Weights of a small GPT-style language model, trained from scratch on English Wikipedia: LayerNorm before each block.
MLP neurons of a small language model. Each row is named by its layer, matrix (up: input weights) and neuron, and shows model dimensions 80-143. Each number is 128 + 32 x the weight over its row's rms, rounded and kept within 0 to 255.
After each neuron's rows, "fires on" lists the tokens most often at its 100 highest values on Wikipedia text that the model never trained on. A number after a token or word is its count.

L10.up143 [ 86 141  98 114 189 101 107 107 114 152 116  80 107 152 108 122 157 138 218 125 119 108 153 135 101 136 196 154 170  89  95 107 147 102  87 135 169 181 128 133 103  80 146 129 118 152 109 170 115 166 145  62 147 167 158 144  72 148  81 174  78 153 116 118]
fires on: "u" 24, " not" 21, " st" 9, "s" 8, "od" 7, "ass" 5

L10.up360 [144 104 155 146  74  87 117  90 170 142 163 143 130 136 204  70 150 134 181 185 114 137  59 121 177 121 115 112 152 100  93 160 126 157 112 136 115 153  97 119 111 113 121  75 129 109 130 106 109 179 112  88 118 178 155 143  53  94 165 126 133 107 153  91]
fires on: "F" 43, " F" 27, " f" 9, " w" 7, "f" 6, " G" 4

L5.up494 [149  90 133 125 161 191  69 134 175 146 124 179 102 136 126 122 115  89  93 154 151 159 129 121 168 166  55 135  92 147 115 102 150 143 117 139 133 137 174 113  72 157 184 175 133  90 201 108 132 131 156 113  94 146 173 182 194 170  74 162 129  95 130 164]
fires on: "c" 34, "f" 28, "st" 14, "-" 9, "hen" 5, "ten" 4

L11.up758 [101 123 103 163 110 147  92 144 179 136 163 118 168 137 106 108  95  98 168 127 147  79 148 142 199 106 142 147 163  58  66 156  56 172  86  52 166  91 144 124 123 103  93 146 169  81 133 131 154 105 122 115 144 177 106 111 159 142 128 135 159 149  64 151]
fires on: "ill" 21, "s" 17, "on" 8, "t" 5, "ict" 5

L5.up245 [148 144  67  99 171 134 177 207 103 121  87 122 130 171  67 117 114  83 145 165 116 168 174 148 126 148 122 153 136 183 193  87 146 115 120 126 123 135 154 153 101 120  75 126 108 168  72 103 150 163  98 105 111 110 104 189 123 116 127 116 168 122 134 102]
fires on: "i" 33, "g" 20, "ri" 17, "au" 11, "u" 4, "ai" 4

L7.up43 [106 108 119 167 103 104 132 105 135 119 118 157  80 135  93 129 126  39 127  92 160 126  71 130 193 155 134 149 172 162 149  69 132 131 125 149 156 113 105 178  71  98 121  74 141 164 129  99 154 119 179 108 101  98 122 136 191 147 154  95 157  93  69 136]
fires on: " con" 20, " " 20, "qu" 18, " per" 11, " a" 9

L6.up543 [106  84  60 153 184 167 117 105 109  69 156 158 110 167 108 205 149 132  86 157 111 140 139 147 145 168 133  94  57 116 188 124 168 100 135 144  90 154 111 155  89  98 113 111 141 166  89 101 138 147 109 108 125 152  91 137 102 112 151 131 134  95  97  93]
fires on: "is" 31, "g" 13, "au" 12, "n" 7, "ri" 5, "ue" 4

L10.up678 [125 129 139 146 130 154  95 147  98  91 110 203 166 159  92  99 153 110 118 137 184 107 117 134 163 142 121 221 133 104 106  45 118 119 124  86 144  81  94 167 136 165 112  97 124 150 109 162 144 131 159 122  86 130 125 143 114 197 148 121 124 108 118 137]
fires on: " s" 23, " " 19, "qu" 8, " Un" 4, "ec" 4, "fer" 4

L4.up582 [133 141  88 129 132 133 149  76 115  53 189 144 135 143 135 134 106  73  97 141 100 125 109 130 133 160 106  87  89 110  89 170 173 164  81 194 115 177 122 105 122 157  44 118 152 127 114 100 166 143 157  98 102 166 142 239  75 121 162 158 189 147 120 125]
fires on: "if" 22, "g" 20, "ad" 9, "cess" 9, "ther" 8, "uch" 6

L9.up700 [147 115 128 189  70 181 108 186 140 109 141 115  84 172 117 173 142 144  91 160  97 127  74 109 136 148 164  90 128 105 183 141  97  98 100  65 158 122  87 138 134  76 159 119 107 160 116 122 161 121  88 127 114 122 103 157 108  86 144 128 145 131 147  69]
fires on: " the" 24, " I" 21, "s" 15, "is" 10, "g" 7

L11.up409 [118 155 152 137 107 164 115 169 113 156  90 154 120  81  82 135 135  88 162 181 110 167 106 188 110 100 126 120 125 130 101 167 112 121 142 150 228 157 138 150 170 147 151 174 190 112  79 122 147 129 142  99 168  91  86 111  96 137 125 162 155 131 165 123]
fires on: " a" 20, "ar" 11, " an" 10, " 20" 9, "A" 6, " ar" 6

L11.up546 [101 185  71 105 172 177  70 110 144 154 214 134 102 183 140  90 106 116 129 109 120 143 109 110 135  66 123 140  76 118  94 119 126 144 112 171 146  89 147 126 118 124 148 189 110  61 157 135 106 145 177 118 100 180 144 164 179 189 131 165  91 178 170 142]
fires on: "c" 28, "er" 16, "st" 7, "ain" 6, " sp" 6, "b" 5

L6.up282 [108 142 120 197 145 174 104 102  89 129 141 134  96 149 121  76 155 130 112  96 186 143 126  51 131 111 138 162 155 188 108 178 120  88 137 137 158 113 195 158 122  73 154 138 112  96 143 180  78 121 115 131 106  94 171 130 169 117 140 111  99 202 171 124]
fires on: "ol" 25, "r" 18, "c" 17, "st" 11, "gr" 10, "b" 6

L10.up597 [ 88  97 113 144  95 132 137 172 218 165 150 103 172 154 107  41 139 158 130 118 124  99  81 100 153 107 143 100 183 106  43 153 140 121  94 146 142  77 179 131 105 121 195 141 102  83 144 120 146 128 131 124 136 106 123 110 130 137 137  64 124 104 112  90]
fires on: " of" 37, " sp" 17, "ed" 8, " is" 8

L9.up327 [171  90 103 118 105 160 135 179  56 148 148 170 116  60 179 126 119 137 100 134  71 187 128  67 145 136 133  95  88 137 137  94  82 130 159  53 131 119  90 131 126  97 151  97 138 109 174 104 173  67  94 117 134 181 115 114  86  98 189 118 100  93 162  93]
fires on: "he" 15, " I" 13, "ys" 12, "or" 12, "el" 10, "is" 7

L5.up715 [110 169 145 100 145 158 189 121 121 135 107  91 103 135 125  99 124 166 160 119 156 104 102 125 152 170 103 153 145 138 120 159 115 117 117 181 130 161  81 103 147  76 143 125 141  88  87 135  74 119 172 141 142 158 147 118 118 147 164 134 158 163 145  98]
fires on: "00" 28, "000" 20, "20" 11, "0" 9, "6" 4

L4.up289 [103  77 113  85 127 127 116 156 107 125 125 150 169 134 184  91 157 138 167  79 116 120 146 130 215 150 106  76  75 123 137 126 111 207 112 116 119 133 160  84  90 152 145 124 139  69 143 175 127 135 160  37 138 129 137 148  71 127 145 160 175 166 141 115]
fires on: "mer" 22, "in" 14, "ment" 10, "e" 10, "n" 8, "re" 5

L6.up272 [147  90 143 101 111  43 142 101 154 164 101 113  97  77 136 155  52 130 110 201  97 138 132 151 128 159 129 142 106 157  95 144 125 157 168 124 113  99 152  79 101 146 107 102  94 128  88 113 163 159  74 127 114 165 107 110 128 100 104  84 147 147 126 102]
fires on: "et" 30, " |" 24, "ord" 8, "as" 6, "ct" 6, "ut" 5

L5.up395 [120 138 128 171 120 106 145 114 164 111 147 108  60 135 165 128 127 143 183 178 145 176 114  93 138 112 148  96  95 122  95 103 157 125 104 114  57 115  98 134  96 168 144 137 148 102 134 145 127 167 153 127  98 151 153 126  60  97 112 166 118  93  88 133]
fires on: "G" 39, " G" 24, "F" 14, "he" 7, "f" 5

L5.up137 [111 185 119 125 156 173 106 129 111 115 116  53 108 145 166 126 109 114  99  95 121 128 182  94 166 101  88 107  98 128 122  78 168 143 138 137  40  75  82  99  88  87 109 122 105 124 118 141 121 117 174 127 127  66 159 130  93 133  89 113 113 143 177 180]
fires on: "ol" 26, "il" 21, "w" 18, "/" 9, "oh" 4

L9.up463 [106 124 132  95 113 116 126 105 165 125  99 104 105 150 114 126 170 103 141  89 122 152  87  42 126 123  88 115 167 169 146 127 113 123 119 127 132 115 142 118 130 101 102 130  53 111 123 220 116 151 130  85 114 119 120  37 109 145  49 145 123 120 137 110]
fires on: "st" 15, "n" 11, "d" 10, "m" 9, "stit" 8, "f" 7

L7.up717 [141 110 108 138 144 169 122  63 173 122 169 166 210 122 138 151 132 153 130 142  65  96  81  48 138 142 112 135 103 161  68  89  84  87 100 173 132 112 120 160 145 109 153  94 122 138  92 129 182 131 142 129  78 176 120 149 153 128 119 143 193 114  78 108]
fires on: "le" 32, "l" 11, "ar" 8, "m" 6, "les" 5, "ers" 5

L7.up234 [144 177 117 132  83 171 121 128 119 210 114  81 125  83 167 125  39 154 131 108 109  99 142 175 132 151  92 151 113 105 111 121 157 123  75  98 141 130 119 125 174 115  89 127 169 119  49  99 103  96  88 136 111  87 141 149 116 189 135 116 156  96 168 158]
fires on: " s" 19, "u" 11, "qu" 11, "C" 5, "T" 5

L6.up565 [ 62 138 164  38 180 127 121 101 123 168 135 158 132 147 130 119 137 168 186  56 129 128  87 124 109 142 174  84  76 151 172 104 115 121 143 113 144 123 121  60  92 101 147 139 126  97 118 113 134 121 124  81 116 126 134 123 124 178 137 107 153 182 145 110]
fires on: "n" 18, "l" 10, "et" 9, "ate" 7, "mer" 6

L4.up466 [117 115 130 155 161 134 147 133 175 141 116 154 105 168  95 132 100 164 137 130 138 148 164 179 172 135 162  93 110 130 105 127 134 123 129 198  98 144 136 188 171 150 180  82 113 116  46 112 114 119 183 153 102 113 168 142 131 112  72  94 114 192 134 153]
fires on: " l" 38, " b" 10, "l" 9, " bec" 8, " c" 6

L11.up158 [166 100 116  81  98 116 126 167 144 130 155 146 158 136 195 159 131 156  52 136 111 141 142 151 193 153 123  82 121 145  93 127 128 135  93 129  98 148 122 109 131  75 147 193 105 172  94 155 116 121 107 124 121 115 117 170 169 174 156 122 134 144 118 102]
fires on: " as" 17, " to" 15, "ly" 14, "le" 6, " known" 5, "amed" 5

L7.up143 [ 93 148 126 141 103 137 188 176  81 126 126 153 104  60 160 119 101 101 196  84 118 183 119  86 113 121 141  58 166 190 166 141 142  83 140 126 163 131 140 143 126 108 149 113 161 100  91 102 162 127 145 144 100 152  39  81  95 146  95 156 122 131 198 155]
fires on: " A" 27, " the" 13, " a" 11, "our" 7, "ific" 7, " an" 7

L5.up592 [ 95 112 166 135 137 138  84 153 168 147 121 117  96 105 108 173 162 170 187 144 134 110 145  97 155 158 160 131  44 145  93 127 156 119 122 145 140  39 131 157 122 176  76 143 124 155 151  65 101 128 113 131 126 136 140 150 128 110 135 168 210 165 114 145]
fires on: "g" 30, "4" 11, "ra" 8, "5" 8, "6" 6

L11.up299 [119 134 188 111 121 110 135 100 101 162 131  65 133 125 153  91 195 163  94 129 160 106 136 123 165 124 122 136 152 100 116  89 115 190 144 110 123 126  88  88 146 101 114  75 128 113 154  72 133  96 141  76 155 139 102 132  83  85 136  87 157 122 136 124]
fires on: " W" 67, "W" 23, " w" 6

L7.up98 [ 92 139 166 118 112 172 100  89 196 109 108 146 111  95 121 156 121 121 151  94 146  97  71  90  89 156 105 112 132 184 149 135 115 139  96 121 137 170 135  98  57  77 126 117 107  74 138 163 132 191 173 165 124 158 108 114 153  95 106 158  92 199 136 148]
fires on: "m" 17, "ow" 10, "n" 8, "ic" 8, "ment" 7, "ar" 5

L10.up22 [149 143 117  92  85 123 110 102 149  95 164 140 187  87 210 159  92 133 150  94  88  82 144 103 189 185 167 120 122 140 106 119  92 141 130 171 147  81 127  64 163 112 200 164 141 160 126 111 140  51 118 142 152  96 103 169 125 137 112 132 173 118 145 138]
fires on: "ly" 18, " to" 14, " would" 14, "ill" 10, "ed" 9, "ight" 8

L7.up549 [ 98 114  93 106 121 106 144 143 126 131 153 123  78 111 148 111 185 120 126 133 167 124 125 186 110 117 117 109  71 143  64 171 132 183  95 189 143  95 112 103  93 158  83 100 162 158 100 108 172 155  98 122  63 161 147 158 136 137 152 122 158 118 120 129]
fires on: "\n" 31, "g" 12, "if" 6, "r" 4

L5.up456 [ 77 147  92 183 149 103 113 115 132 184 106 117 102 128 117 142 100 126 204 179 128  96 198 126 139 107 124 179 128  92  83  74 118 115 137 145 100 156 111 149 140  79 134 195 148 141  68 144 132 106  96  98 128 160 156  85 152  99 124 146  94 142 159 107]
fires on: "id" 15, "od" 10, "ed" 9, "s" 9, "ind" 8, "op" 7

L11.up236 [125 140 145 142 140 146 155 134 164 164 119  89 135 116 125 129 132 143 146 156 118  72 116 118 113 179 117 126 124  71  37 116 164 139 140 168 164 101  97 120  73 148 216 154 149 143 112 119 165 136 116 100 109 120  69 103 160 114 151 166 169  77 174 116]
fires on: " in" 22, "," 18, "ed" 12, "tern" 7, " of" 5, "9" 4

L7.up697 [188  64 148 118  86 131 203  59 132 138 131 140 154 103 210 138 104 143  61 153 115 145 113 120 140 130 103 131  99 146 151  74 135 104 140 125 154  93 150 120 109 114 109 101  78 144 141 143 203 163 124 148 155 224 126 159  83 126  92 177  84 132  93  87]
fires on: "le" 24, "l" 13, "ord" 9, "et" 7

L7.up494 [147 136 115 141 142 144 130 152 176 160 134 143 130 127 100 119  62 104 133 126 137  79  92 130 101 207  99  72 143  94  95 132  96 109  84 135 128  76 153  98 145  92 107  94 152 136 124 110 192 108 102 128 121 104  93 131 137 119 129 130 153 105 160 129]
fires on: ":" 33, " in" 23, " of" 15

L6.up714 [146 118 131 143 118 141 167 141 155 155 142  93 128 101 162 165 179 168 114  66 190  85 164 143 108  98 147  95 140  44 151 157 122 160 179 141 165  74 130 177 113  83 108  91 135 127 101  89 103 173 119 161 148 133 142 160 114 165 105 111  94  84 130 230]
fires on: "im" 20, "ign" 14, "and" 11, "tern" 6

L9.up58 [155 194 124 108  88 147  83  91 166 177 162  50 164  99 161 125 170 137  93 160 124 183  96 155 131 118 131 104 197  86 166 109 113 165  56 126  82 117  48 125  77 122  95  81 122 161 152 130 157 131  66  62 186 178 161 172 119 106 120 129 134  96 169 152]
fires on: " w" 42, " W" 39, "w" 10, "W" 6